config.toml
norm_eps = 1e-06
qk_norm = true
parallel_block = false
init_std_o = 0.00938
beta1 = 0.93
MLP neurons of a small language model. Each row is named by its layer, matrix (gate and up: input weights) and neuron, and shows model dimensions 0-255. Each number is 128 + 32 x the weight over its row's rms, rounded and kept within 0 to 255. Numbers have three digits each. A neuron's up and down rows have the sign that makes its largest values positive.
Before each neuron's rows, "fires on" lists the tokens most often at its 100 highest values on Wikipedia text that the model never trained on. A number after a token or word is its count.

fires on: " m" 35, "als" 22, " M" 16, "M" 14
L7.gate97:165158135094125142057138115190087117104142129083177097167135128116205148101104155171148094127122151132140179104093148150131120154097065109092126138151137141191157087138097125108108104156109096105132121155125084183171198184066191113137137169154103167041098102141107153124123131083124104139119112125085109116172145097129048127153134063074084126172108084118176129120160064115118144114123177146106096122161140181075080109152155114087170133197155139114123120157162110126077116098151119140114160098136122109176108105059174127122064146135112143113112167132121206146164116116205107085172104125138119100164118147140200113075128110189151175130144142127149131182127142133102168078159168138179145105128145138117067139160101093104178194134165117105118143113147144094139142151133184
L7.up97:094152109128104124109096138132086082160136118087136131124106152145138127134206063128128137141134153107095125092132134174144189103117108131126163108057128094125170068150133128116124131154072117134170076097067144138122116177082114152149062120102120079149123118186107153148148118102085153213105137105073108150069152122082204143141138156142099091075144166092143179106169076075127183147158152097120098132154098146150124077150157095151167129205140135145170176102197132084085205145127105137135085150208090161095179088144161076104108133127057098136135167117095108133120172120143127150151101156067122134159138089122140079156074160146151152109177200139091121137092152149141144158132108090097094083133068127150135145110162094125140134125190164124078107154110080109113106156143101

fires on: " polit" 14, " pro" 14, " National" 8, " Pro" 7, "ulation" 7
L5.gate240:081070138108063165151061146131137161138075134117146160160116146140103174122172129101138105152117109131120094116152139096168178115083141173105095121109203189183151127112125147079135150087159155079128153118190123098131129137141111199138100126099116091146087081125116134132169154106196134114114162156046142144055135092197134134050121186091134139128117071142127107133173163150184099097109165116140113132114140079106102143084155124135157121103117101104125090125099155085155106056153100131184154110065130153142116142089048132122086182177123191169103152149177123117154152147114080082128133140128084147082111162066143108153135129155123057110158129084127164132074167090198149150063099104178126132165115077107098158166133109121124076128139104171112106163146144109160116119106139
L5.up240:109167151131082182132096104150180133085151077151072173108136083135095105155119141146139118067069160088136168122108149102118120101159111115130111095148174127124174148140163104148104140111117154131124132150092111120148114124162178150141109116085144120076122167190088168095064144209128147161177108123103133132120088149171135161173149059153139153106151158130162105122150155154100158146166159154169094099133088175081166132137144193127129119151091111135161098129181142126178176112090058100105111180081202143137147113076080145109141120131101130125077132136119131139124104165183130143123145105210110098070124105172137179156086111111139103152162110097149114116139166082148172109083159101171121094117214080121121171129060139112121170149176213151090106158134161075160133124180054

fires on: " M" 27, " Y" 8, " New" 7, " King" 7, " National" 5, " We" 5
L5.gate163:139091132175083135141114147102090142092101105120109148153076146172150151106128134116133127115159155094064140160101082140166139129095089143106100185142165095060130104072132183149152159087114128155115148120084136166128117123063104129130106132055139089143089189145117118103088101076175139133126108095134124079071089123150179171125093152080182161157114146138137105123139129100137133142113156052161094144084186129139084097130134085156123078079147105085146089154198115057135138083109098179179147118157123188119143110065112127128149102178126170118074140082141042097115136115128159145127135110151119088052117145187131168097189158126145108107070088087154105133114128153137131069173142121095068126154109098171173108152120097083133122064195115199112116146163140116145105111132164
L5.up163:153195114095123115180119111121110150112109052092141127162050091162110154136107146107099141088159129139095157113109114077130173116095135108141110151117062163186091114111130081184114104153139163206132161116163132111054166097129096168157205120138158110168095096156140128129136107130113083102138144129131162175092163155162088127067143128107090104149147089184116118135142084118089094174149145066142168107137098116088130109112115090189071116148091135120091136156099101170124163164157170123063097145126146141185090166121111167098162154077143170139113065115112131117106119107181133148099157112137132143204136116072094104124159142159171116082041159109185166119121197142121082141114139143216135123096142164174072159094155140125137146131100115142124149081071085130161144177107124

fires on: " c" 33, "s" 23, "ath" 7
L7.gate276:084149116120101114116105093122176175122147135117154191161052097122140109080086106122101201181062161130176222145180147151123120115104124081144148129146151109140155059098181105128118179129116154130115126071149148144107160119141189173188147078117112096102132110137109128063108113162184114135158122205132112155126152121106121112138112107109098099113074144081168159134088140120150160097170105089114130054103179101148147115125184090178162133118069099178157163101078109129162133156067131171154103181192165091128079088097134105137118109134170074186086143141145099103120133168130153092099170139150121140162077136136153130140122175186132201111147107139174136140153148194134082158114136171098154137098084089201085128149131113133132100124134135087093122124128099106102114156143169
L7.up276:140129136147115107088149115085102114118138101146102153185112168072138086138153108157111170173106099150139131118139129113090144167083086115155106052146144129163079223090149122152093093087100121114157127101150090152104131133171099144132133159131082125157108137206131085110105182082070195111122152169171183101141057154186147122144120092153153124134179101113202113074141102140158119112118139155142145172087157185114173202138119126116107110124151078160113093102057138135138124086142110074121128093190123131144142108132149100057107154105166134041146112171126132097123146170134110091124098117075140147156046113123122167139132125122055119150095107120102093157117096131183092176096132129096122108119080130107089141109168139088152141120191190082150069142117154129084188105161092

fires on: " te" 15, " his" 11, " Te" 10, " Christ" 9, " ac" 6, " B" 5
L9.gate396:143192169132130180141143152125129117138159153105118130105181147170112114112148143093087071121062154107110150156076047174143155149145097118162137144132134174146171127137131122135138138175087107101087119127143068092092137139195112146075113165107114147074198128162110111081114124126134103088119127058190107168094110076076135120147129178118145131097166126132095138100163102107184123102158131118109126153114169086135159126156127111159119096162097110071118175117138113192080131177126115147130124158154160125032164178141083136134097135092090125140115176120139160140133155149145140148169167122130163061173114156094097080152134152115144174143151139152159111151148070150177060130082102169091188158089125134133184115113155136184109214098120187205184093076136165158085103129138124
L9.up396:135202184130132125101182188134194127135128152118159104136135190147065168152090114067124132089141139090165156102131100106129182135157141066136113140169142083146133135126178123185135169155088164148158090103125087134084107108087127179133187176133114120085129080126177126152152083125105126127149100154115117149115168125120108143100194113071133109116098134084070119164082136176115155093147138156146077125129158117079089076107089123136149065098100152109129194139137087165121078146147137084075131199131144078078081094154074158136110113142092126192087183145134125105101124174135184151106132110136117124200153187093140170220134123166119160126152142144172063136128153162109136080170154139126115086124136112139095183128168134100135137114136089102167070157153152197130129122119111

fires on: " pro" 37, " Pro" 36, " sur" 12, " ex" 9, " Ex" 6
L2.gate221:190126099129116099119164159160146176113082076172101112093111083142114158090130110083137161149145147139201110108091113105101085141149217158124126168168082089176135098104098100120193111115146152178134169135125145144138124127163187126139057109139179062091152142149084151145054159159096164160141078126050162179162128126100114165128130079186083192118137116094104165114116117103214136149088112190110096086109101172114157148155139182171134161112145099122118103140123147188154144185103127145095092116126171132088165171143077097139133137149107154145085103167089127100141078099099138113142114101126099138123082156138156106136134202104137114108097118147136137110096153104096100100090076136164135140175142088109136139211089177136095094070171112121158150145180148148151156163152113
L2.up221:145124080161136139150147164175153203123077135160114097066116066173122164177161104147102178173158153135132114148154124127124139139128177138106135153180081135153161092065106137147209096105156142172130167176112132111091107130191153115118042133126167090098162106127115101161093210124140175187155108120048129158168120146100118165169118104167068191132126107052139185115155146115169157139147108187123162101181105166152142119120095190167119164135184062135161121133140143185138128139102123155153181102116134117078149131089064127129148132143108113127110121139098123101155094080120083138151096129161111178152086175139141142120120181103157098119084154159161154107109130099108137091131107132174126150144117115113118135181087185107125095079162065123178147160195133137179140150138109

fires on: "ab" 27, " Z" 24, " U" 19, "-b" 13, " St" 12
L2.gate6:073130114077111101107102105110108139133099172143150177139112110133139119190084134197133123154121097133139167122114166159108201154151154077162134128090180070133096123173131138131106066099137133133136097140146172155102136093118113187170101158195167122128114103154069156143135064184169167120120111202176135166099156141177173090142133167142128169129115086159115125169106104123128098075066132126112076148127111118121072123103129170122118185115085098080109141125124083093174165171104111125111184141129185100157134122157097141119133106093132150157103128148071078113090113118176129174110161120172134135148168129121146154104110173108115068113078116099185080131144150145164116116139139089191118126223177130128151114151089133102133149066179188059106131107105196097073191123091117
L2.up6:071133111178129135113142143084107089122122132093092142116112129161081095124118091183069122101132143153152102143138121162133116081058069140132114131156177105160101158145141108194092183045181167067164132098138168185149132178157181093096094103156212111097152071141116100147115094140113182131172091151085139156094123095108114107134110155093133188096143118092115115148134138159094100169105102168113181102156112142142087134164117107055162178102082103157120143180160123096075068105136097102090110146130133117101059118131130089100121098047062171120030176135123140139140109105146143098153127137185159157119163094131117088119141087114115151098130133124161169094120059121072098126147112156116139098145143108131183109136064178099161118073133111089148103105140135145138117081111142

fires on: " U" 79, "^{" 14
L2.gate12:130151049127125126117143093101129113097094135102195090135133118160126102155120132152123133163126134109136093130085146137129163108090135133177134153127128119134122132144161180180136097187111180133120124123126125161092131120105117132173070115126112077123192095093120130136116088136113180178108128166161191123187114163157068091139120104139122148111170199113148166170118067134178146108197101110096134155118088120113106109158137135159129183138118114158078138132102090152148108054153094086088079133162158115103194143099039122132075132120113126098099144132069116169132127057126101095095126117130107090123135120071153109117171118093124169065115067085143175130147192106137142168140128137158140094070196181198164129129129087093069161086165193119107174106179182062074134095121140
L2.up12:096121100113136092122104090139091088195183103085148153103130146121103119130133123169213133151098126146091057078172171131160063179162170165103096057184131137190073117123134112164113081158177051120126124148159134149155053117101133139145117117159145098135098134170131124133135157109112109156148126121114158084121188069127158093118121130168141082097071146114155129184108118132111124164105111160130125134158113157074158116136147119076083163199180098157171088142147159140094130040176074104134126189163155138132170161102097145156182151146153159122076117135109173127125128148145112098115138150149134125113194073094148110085101106134142197088106054112160106171196096126101140105147108159148082097090154085160142142173117121102101154075157157122098162127147166168116118115114131

fires on: "F" 18, " F" 13, " te" 12, " bas" 8, "==\n\n" 6, " Te" 5
L7.gate507:157130125077065138103207181113101196149163135019073120080079103144137173159052134117103085170065144058148117133174131140140118132144120212109142133127133105182067128126151093154147125121128136163092139058146092065135127130162149147188134126138137117142114147118127123124118081136104113115182075112080097132082152135167137164101186119119113160170148178087057129166102098088158122159170108126141170134114119099147126099149169151177136156108117070120101141142124122151129118150127150121148103122128137144139098150098047164132146144132152099159127127107158118132066108131116128045140145153174104140121108202118133097167154101104092140112123135119099155087130151190093124144069110127170097148160127137120122175126098210070073121130186146171118107100099172126074171144132104
L7.up507:183051158117141153137112108151111097175108076112169120163102165101052105157102090119063166063095044105099181083085150141122163110126157134143143079139160074089097092140177122132117159103104184139086113104105127062119144116085085116194132161141096127101165124114191074126122099140094127137143110149142116152130061096051076097128130136087107088115131111149058154143159110183123137133222140167129176112112091161166128131157134153163126123032102116100096114155080122156113155195129073092140132092124110124107142101126161131118158088174131045144052119114117119117108141126112149081169109112143124083103118183161141110144141099122147111116093150126156135094100128124086116087150136172172160143169130127108107170118091094165155110159143095168079104098101098113140148124159142

fires on: " un" 60, " Un" 12, " medal" 8, "ecut" 5
L3.gate158:112154130162063044132108151106089127158134117119128117124086116083190133169087060082133178121157149112146076158152106095157113154109077084186123101114144144095129130069147079122144115083079147106076100066107124202134120136186143177145084093114117136085132121168030095107132119116148149139202120127175096145103132143132154069097097119155127095103096159098157120145176130135146134114199088177091114159114120095162120085143152120164129125127095091168128105154134106114137146129124135090132143141085166095057127123123101140168166148086170159159100112121072095111124149113132158150095118110112085091108188106114135148073062140077146147126126103053087109165192103136142149217103162109135141067161087143183081110157105134125094164136117119064104120104133183137098155133125150
L3.up158:146088146109120161146160172119180136150117162140110147134034117136166104144114099113124083111148105094122100147196157171137173135142129147134139123122160188115174104115107089155188136092149121089096139054142114130100107141159165148162098131156171146098122161155148145160162227118120102148144114070111154123112135083107146105160106073099145178116162143107129042066152132147123118083147117142172091118117120162166133150148197151144120132168118091149105112145122152111082040130085054162029161126133080139211119158105132184162131089147120111148126121132113119143090112088128152111116087090157117080102116109112126191132120150087145134086088143131128151144118124146181124132050100078192110119094182205149089156145084119163108119154114106130069137174126179081124088097111136

fires on: " Em" 18, " em" 17, " pop" 16, " sim" 15, "op" 15, " prom" 14
L3.gate482:145136153136170174067170120127098089163112150143118091132100085117098116154124051113139098129095019136159102128118118171059060121111115125088147145088177073126133133080140077116153084143156115114132148054124116089119099092144126169084157092155164096141193151114131097078115107142122126211093145144160100163108178124095099145163101155059145197113200135154126134147165178112114115135062153094157102099157168171167170134148167074168141135147145096107145122129126122085098150114159099089136143135112134119093141142129123140109119125173121155143095125125128121133135182161180153097080119111197143153156046156110077150131174125140157112127157148117164122128168127173080136110099142091129075142183060183120124117165089120144069112105153054092133184115086147104125097127106097
L3.up482:162135106135170154168123175093152126102185173116155120117088132102119212097168110097134142127151125148127044117123150136078161140123129097164112154120122186107104125113147111082121116137138104149165157114127133117178160113086133100096154132185178184155130155163105124097117130116192078110129103047102159168083163111176055135136111126145108137166174152110170097143106203104115125111118067120143136152134163149158178170178153076134124110111120149134139093112194145108093120127142082110083152101094088160077128157084122169142130165124093155165118103141123142091075120141103175168114151118160191141172095113121147093067128145074127103140122141122115085123144127112135168138113095053076106078146017063151102150153097179140152084091140116103131145105055160156200132094169097

fires on: " ex" 62, " em" 17, " ass" 12, " prom" 6
L2.gate46:130101162132084115121180130150162115154102120172064172096132108167145116134082076094127077118130082130143116150121125105082166128127177173181140105099175063132145122098166185137149171181133125166136090094083097111118133065134161107111170164120125107101112098122106121124153150122125065101160130099152111194122131101128158158188115183100194111126086126089113071113079158162036108185105135106133134174139088108132122155128116090155097116118176123159102151135100116103164083128199100181187105191126180114086121151095146132116131108117111176149070123110157159123183240111149133088138071111137166127180106134107148124138125189147106125171164111083112144072081128124145119138146102078134138137090106131092129156147141090105124132106133114065123200097141162081113154068170086
L2.up46:121095129196148169142124163155138074146084091083141159124134161112104144120104072103141143099125114156096129136137213117106131116098170115162119150148123118148078097091079107089138171133178136117118137093107218070075117175137112083035109163091151146086127143105097063108098134118148109159160159103122151180135174154162115122099157175089095085113122098052156157131130165110195115081138100090106104165132100169173152077097153136099064102170160113134140121111152116116099115116156149153126109140150171100080071072145151163122090095137140105101060130119140109140132099165088175161123167068087131139119103163149060084115175146146106134095103111149123132185161100133130181120142168174126164129073113161182096135087084130136180181087129105187141100162098123114112153072131166

fires on: "H" 28, "hed" 8, " rep" 8, " building" 8, "ah" 8, " up" 6
L2.gate176:154106130107074087170091163160078179127163085126160123123109163135084115095147160118077139090092183180056134190142086076183144139136139148113116162165071119117093136096206107140116108126105069123102165102134109132158124118116131101121124130169138138142131126111104085187086169058138162119152102128109093090106094109132077131149063124107121163095142100111166112083135105109164135120184117092164092107211079141128154137151165071105143108167142139142060116058096132158164113120098157054123154090091080094115085151120184119148117153066095148139107163184123094093170115085139126137121127143184101148115108131122155097097079125155123104115153121215141128154141063115134102127163097105126070057103160146096124188109155154206115132095122148129133147177168154130165149161093132
L2.up176:136174172149092089146102155088079080113116138090185123126152150127138111078109140156143141148044124153066156113114183107148135080130144119097215149111189155112101173140151157155104121156086134090166146072161136104140145100117112126115143124115124142110139160129054141147126089093043187101161148119097094096120111118130142147140149121058156109085133145142131179133160153128162142154169156129132149111114086096127161102124136058149145135144100144159157140133129135172168145149085106140117095152115079161076082125122167102149084163103137167160128153183083118099187093165121141099090117138158170095123140084088173096121114153148124120054092155194121124158104163084137162155169099128135102093058065111129086154096143121136176127080181164160150064159088085134032160139198123

fires on: " in" 42, " ent" 12, "ast" 6, "ant" 6, "st" 4
L9.gate444:110064144109150094178104171174147124112147088153072116131087154118125103161145127176063169097124146124087104116140097112088146085144109088168116099102089130099157124096144136071210135174119121113135091151162148115113105140139113071135169112144117114115099106135138095107210148168161078153079147087149165175102111108228084142129132136115113122195176165097124101176134122082164186077182064129137123158081112120119121151121174103162142081109128124176213102110122136137109086133145154082152105117119168049151111125126127141145107074130159113119144086114109126133105149110064148147147179098152177091061129132166082204066138158126157116067167110141160138139096140169130129082109122122132161140164104133085165122118153120112071121153122149139198062137108142140188142162085117
L9.up444:142050144101068133111127112139134133116111105138145073153086140120117137141153138168171168160156158127117127137148135175109092099140110098163057158167073113164127139089082142141143094162118147160134141137124093118150156112198187106163099093120131122081148098118114147081111118151109118129142109130210136100099131166091068132154139036078090156071091174107155074103103119141141161073160111156169116106111126097139148137135148119148115160083132141158150076092096193127121130106137135070106117135160167133109155125150163121106101170134114129173093099128144130139123095165158124103142139112098115173176077134204135204102133126078118106141080096041187110123120120158090109146183176111033131149112115104083147000124147151099139135141173168109094093168104091159110163087097137

fires on: "er" 36, " her" 10, "ar" 8, "at" 7, "b" 7, "por" 6
L5.gate386:157108103138101087165103090119148153116146139090095180125139103124128096168121204099069079084091153117172132075180099148139072121108104116132154158093157145130091129143129099135123174126138139128130101129129126107096128103153100086156115171176143132117151079129149094113112185120107119166110141137109155148117127131118108158135110173130135131194102161127132090130148147097091070117132075107123068116132089038144110109035130117128110135148114135119123149169150092123136178192138148165184082149137103095115119131105141071151171104126125113108169109147110101128127113074061190142164133081146115199145115067155117136090152169066099192042147179124174188139109064127166112098187162078129114108059170120131130079104058062138090107148079136126155086111122150072113171072140147
L5.up386:151092126096153104067108155149150107118158115113107125153174149122093106105131065118151082154162164096170083148129161142118147130047173118189104128139143111116172127111119120154152127201075110167109117054132113194173139046119098133129089141141097090085187160194104122204127121131150120147115123138098176173141089132119078140131116107168132088157120105116129151144142114131128051136113091118127084134203150101101104129138090148111095117186087120141170111161129104149075225099144156126152129127092182146136102161127158136174152143132092128101125089084170155082143141119109102097117174182115082155134156118125168137155114202113214155079101116121132097160102204152099120105121168148118153133107093128145119143058055150101088119115155111110169079097153108139080180156163156

fires on: " T" 78, " B" 22
L7.gate293:161159105126104121175148127076110069160121074114124152119143166166103160143130119119098152110116157159102100103098127080091115161121116108126102115122154099069090128126205153089083095114130046155132115172122110124139140096146059106084081111138108144178099087136067188096103118122162110092129137166185068135077107084114118126115175143071134181079103204207127144122130143099130134118089206118116087110167081140145114166101124119091146151144144154131103121120128166090095186144127175133150100113169112126074117085104071143152110092127126147130088147068125090103110095077136077144130106110132159035116139165173144157101168079177142082115150114117098127086146090173118089144107133077098151128198162135135207107143145127108107104085175096101158157159116182123081065127148135
L7.up293:176139127099133131142118142143101081147136099139113120147096129150204180115152122196190095152203161129143120120186156118140149151103063135165171112141118136126169145081151077162158099168141087136097118124139076180093116118115110132102044137122094121128130111117095095140139109133134184158113093051097096169166112170191061125184102101139119100050122146210131113140151134160120139108139106091117101129196175173141096127073098117158113091071109161103140136182088079145137114140149125110133116070175161093132130106073104108139114141153110142191070152173133073133146135130129149126101189164085128098103113098097124129111177172072088155054140126168110135145125158145189100123117132147088105129126102149212162104143094195110139148073115158090091149167137124136090114095116091

fires on: " cl" 27, " sh" 12, " Sc" 8, " North" 8, " l" 8
L5.gate164:202142105153150086196097106076132119117130138135182143121162160085137083117140123097093140067110079194177104159150172116093096112131098133198125143159116103159143152149173130143118114157112139143103168107102148112149165118041163178143100055172129128142143123135160106160122112194172142150125082180148124206110109136112145081087127163139138119135102136126219154099160132114135121105142137154088135139180096124091181165147068100124166157143200091144122132121149082128145118094079190164110115186132141135106137128076078146062125133155074093144126166122148152104167177150065133100136154120075123109142128122117132136144166180094189158130109125113124120140166178098136118235148146118118098066131160154184145119124135157107135130108177160086109166082123130082160114184102092
L5.up164:122129083171155164078167170096117087129138144136181150181090137102106119094143137169110090137159140158098107162110106154126134128133105156108126161113142151177094126143109182118084184125136087125154052133164089160101181167180108139145123141172134084151125153129132101106098093073065127097149134099127243153168152157122156093117153153104110100138150125135085116144178127079130158151119122144109111131167073146125125170144166130117158154086186093137089138129154081138108176093093149094203145142118143120187121057103159103070182110123174165147173085077081121126091140131177130119164120099104101103136124154149125156069119130103139073084175126124073111128128120148078102123110111111191182116073087102119196211162174177118115098132094137110117073134124083080087105182129091

fires on: " As" 19, " Afric" 17, " B" 9, " Soc" 8, "ats" 6
L7.gate279:113127122141133166096106104141108084143156120116116112114115117173128164057152197112126146127131146102096082126133131104099125159095086119118146178063108138102125108146190155179077134089160107106083134101149117109127146152122123150148187109170135174153149088176073108072069173140113117166164136180119094147128110182109087110169176171162134042140095206093095082170134154089144167139129153114098175124094110121162115137035103088083080104106082123113121108153154132047165094094183111099124100136138128069137127167140129202054094124122114117088072106061152051129137127188110085134108137117161101128120132114113150137062147168141107169130160174113091127071125141153185143117120166143104123134182126127099124116113186155103137111150136143132154110160150117202141101127142183
L7.up279:157127146144106158175047140091138087127162159159124107147188101112139136162151057068075105140147151090090128152091159135177122136128152109120146072117142184124169155120139097133111187066152135125140140080070145179148120087123127145090119183130100067075113110089125123125120178130163110144064101128163168086115194151131094143130151151103194110155180112187119149156134113212158135111125100119162102155178114142130164082059110077181125125111160087110119088167119084105129129151154114148107148108130148150053094099148153106164095126152146163129173100172115114065129166146148130150059171145158136096156111115094092092154145124121097125127126173138154081180125162154147083131124104158095141171144135144185182142196138106115120138124133134172160075073122191127095163220113133

fires on: " un" 44, " ra" 19, " Un" 17, "oll" 11, " dec" 7
L2.gate349:144154139144177110133124113100111236114133137098122126128115129123134144146092132145100101127110067090159087177140132134172162127102128147138153102180192141116147146088167193143088099133144197175114111063141161134226081097147191103161188114098146098132178132165095121076167135117124150109126138120136134146070087129078131112113084111086146195177101129094125087109132158119131133161128144135102173103142141135120114155147038102112121076099114160180144100155164124136132125142118166162100142169084158077138183095123063146148132121146154184078118133111126181088113163122140094146060089118141146083089097086085111103107142090099081131129155109073093188079111093127119153123088102138142102045149178102110144099103113119115071158132110116121115147105166114170065189073155123
L2.up349:075110094111158126166102084140160185098153168106113188125099100157205116109078140124098143080097160193138116104154111160108083118125204121141088113139138151196107077140128149184118174127146119140154135044067112160125125161158128139142112129132120149097158167136118119088151168119165123146151190154115106081129159109070086134103149123138207169125100159048180149076142125115122111213101145071188115104103130088104076180162111130128161090097084131106094135173144106157159102175123126122131124144137161130212134097115086136136167104085156142113152168119138140143090104137138059152120089146144078084149105119081111170086171144087104063055127134061113118081182158150104153123119133159163130097162132101134073164136115119195138123110126148121165114110131130170130117098122167

fires on: " m" 78, " M" 15
L9.gate292:113126149102126128114089137147148139139097087136175172181127085110157154098134121123152100124069135115066200120123145158163140187143115109178130138110136139142112127100227104169166158163133179142138112081121110134145140164094091146075161091081097108123143107171105082084099077120120074115143121185105119088053095145095126134161138147095159170117082173114164120133109192114119107097131099106119079164144124120090104131137147135103187144172164125166153077164199160160095096059151123166167103125160111078087117165131145138105161154135120191185148155102141110111107085104165133115121087112089064075157148145156173152098157145112087097148189127103142114135144157168201165105169168094099149099101097133130116146211122098102091195072118148170136152120105157174134116076066135
L9.up292:125196075132089112135111166097072085140167089164149081138098162081119139085090059067194102138093171146134161114128107108127170158143055116103110162164178104129099136069139138139112121194133131111145142090091163187132157143116112167146120143098135127155155142187113149119157089122099045140129112171133108101116127098153119121120112144097102138086127152111148151118153144057165101134142124100156150129029090117143098031124130143128156146132132132208134062143109131211101147111196101102083141131132075120077111087104116144099145116142148134160139136130103151113116128158127104158122170124070114127168162102192145159097106118178168073163106179151113133199090130095134146134134170114056127093132145051104162088144115171065141153140137119091183150123090106160126108137118127

fires on: " Pro" 30, " pro" 27, " App" 10, " Pre" 7, " dist" 6, " att" 5
L2.gate98:087168110116129106139107144146092134092098158093160148131136119205135117160136132121142114178077122172135222052151104172156118078203115117118127180113096084173140129109167152165117156098147158122089122097122091157086168165100145131128110129095075082149090121153127175116062116120121142142162096106057126126120157172086118146099162153147079121105120165126111098104110137142164131123159136162138123064127073171171140066089142175108098127117109031140102070090142137144133096136139168134056122168177152127123107085143188151122109122137157142163116146108148117068155183142108125179162114098153105100130061115142129148143108100171169136076111150143129129093167174103165105115090070153160158131180080139194131196148143172177103096147055066153137162098152142135106097140148155
L2.up98:095133099123164134132103161083074162153142170076121163074104077118129092148137133074086131099120114148102058106126104159102150124167135170084111106106145087175110124151087091157115139125172198127155125098194064171135107076138114154067104155137113136129121033145125088151153091162096141085133161080084130149167145162124162160138117152116099117166093123171128132078146059093173101109097129136116157193172143108122185148115074113134117128101157095125154134159130126172161130161156131127169071065106137140076095089147101140133062173158092061161107118136170176159146087148154156109089158149089063147073079170124152153140182127127143134120123131181110162088118116113156129182106124074169138152129147088130147162068055133146120130151125136171103176180180161149119087112157128

fires on: " S" 31, " R" 20, " H" 17, " P" 14, " Sh" 4
L9.gate159:176132142177144123102095161134134097131153133157054180084153171079176146100115127123147105129150129122188119126154116144072098130146221094170109139125156150112118141113123149141112129093094122152146053136106114164152163085108160091122098119115117091124142065155112124081143106112121084152100139171131092031119162142185135194108185160132079127078147133098183131178170127089112085167089181162125131123131106156077210121158112156130158118125062221150126136163157115102127128117145123118131128086185196142166125126107129151115115156125075156164120136130116118140109146142163125064152139168122151159133111152103127098114096157078081086141072161113134106133112147066159193185131184145180138147142098165109164148140098129056160117076134168148146128079080104107183122133165180
L9.up159:149142043161159116143109077146091137160149170083120113123092165193142155144156142165131077079129120182110148126109126140116144161161155182112162088138113157090174117126124127138176153113118104124148110103149119170134051145075144205127089113097095149159116129120100145085151074117039147104133114144138156090137080098171145110123061163158121104152136140119150138091128139079159129155123142135099117079110125069107131120123113154180153154181166114126168083106120121109117086129181141091087090131208184079105155087126105124085130207118159139135106096191159126124093124114123138132111189136157118141116152140120176147214176133107102136199077118079124155158141137092082105159134121166171128100131137187112138118119111131054125088108105031102208108131176100074131099140114129

fires on: " K" 39, " M" 12, " F" 8, " Z" 6, " Sal" 5, " Mart" 4
L3.gate360:146102152090155114087101154202161142144113178166173119138101114097139134096174156156163123111077159113127186137151160118169149126158156124103185157132162184152143128122182149139101130138128133153148120177121111195111092152101121138139167062133154094131016124135124143193115161111059161128161118120103124128162136136143146069174138153124130128088148078096105206131131096124095100150175149119123153147069142156136127116170152126135073125146111109134050074153108104131132106061163096129096103084144152063167070150078138080146160086061126116130129090096135102135143099091116076161086161165128158147121125118153110116115150047111172164116127100116173082144138116112163129132118108122189164118174117158176127158114094230144186133205117088156105145127108139144144137124127202
L3.up360:155148134144126118130175166147165088080110087109123120110115107105131102175093126084111125157140145123129072154108121101194132065144083118142158125077182091077138105126111130164123157097090184150119133119111098163143136101087153094151135176125145145105137092151144127156117122152103162134157153069096112077156105114084126133167115088110111155081148102097176064117139128151124187192068079124189121078153144125137150123182144129150166131148130129161135236210067146174117124187115108095126194086167159113134128149152043086118191082126094179149173124157119122060120101127125176083143163089215135130120110156082123142144167135129115112110138117118139130067131190147105089097123168144121157142127153096140094105070109211106171112115121163124119140143167104103098103172079162

fires on: " Pro" 36, " te" 10, "ulation" 9, " American" 7, " •" 6, " Comp" 5
L5.gate282:167196093151126137181130117101119160146164140119072117131142145126134192089189163135106063126147179093135083157138132142074123141127079125096132127180142111094103159127121093148119086120093121143151124129178148116111141156155114135140110103087093147143103145070181112182154116133137117127167146224106167142114171128128139138159144168064136100106161117115119156137095112126168190134130141113188148148107153131169074104101105145141108139115115072104108139161060153108139175102140065078187090144103146105083121069084107161116176163124095155131112084156163140147152104110195147099103147106113140103086094190143059140101138108106130130162098143072162204121153217146184191160103189094144161074199117118163097162137136061162150171150130166170135129116095118103104160128175105
L5.up282:143082122190146100128084107167165190105142072122171152115117142160094176180150101156165124080083132109132124130166035164112128146114153126157160143125072098085097143099167087108138148185202119141098110098144110105109153112129080110108092199147110114143135166182120162141142122165126134154153075100110131086137105141099159067136206138111102189157135138157156119140156127095082148154135129102142164115167134170090120160095117126104098128098159126133112102113111102128165135139050131087196127157152143107085138058071074134169108166161073144167101134069135140186154129091158096178160094107161116092125127134178139110105167131130164109144145133164146089134177155130102102088138154113140144160191169123104072207139118149093175152070135072125113063073166129108155136068123093

fires on: "en" 48, "ien" 13, "uthor" 8, " Nor" 8, "ulation" 6
L5.gate414:147077118133128067113123114183134125119105094132137116144082118029092143158128114140173108086073157108121090132155107139122101124147140096130158161132128081114128097137173156091109137153091131126104193165064218068082077127141140093110076144170171135080131122121103103138129115133151114085108143122155137156137099160128107071140161140059161091070143141141121131048246160154162060115129149140099100133117127068168111128127098117061060112151112102110134094215141110089099186136157090091135139182100089144122151135142125159091123140097087116133146120135090129170161186118122182144142086100186108097138143089118141125104124114090069151116187149133176105127148128145122158199149095067102099114131082101117085107135163106188097125130162159132077162145140134148158155116114113
L5.up414:134139149119123100175108128147164142144133111133156166139122086107142068048116118143130086064140087159188139115152163221173156095150119117105111161096160075140139142151170131068090120121128113148076124127096145051140098152120078192159212150138108157088098132122106122126124150149096177113119119113154148185146096106136178107189151173135165101096165115170162123171184176148127069186064097150101133153133085126115146106127147152181127135175124127117102143093110152115087125117087104120108098136158117178088076109113111132120153088068131112140078131119135127146136133162114063098134060112151124109144103111110065110122108056170117155056118119188153155108190205110129134191197066109138103151151122113170066112124156109091107162155144115093097150152133144112147097107117083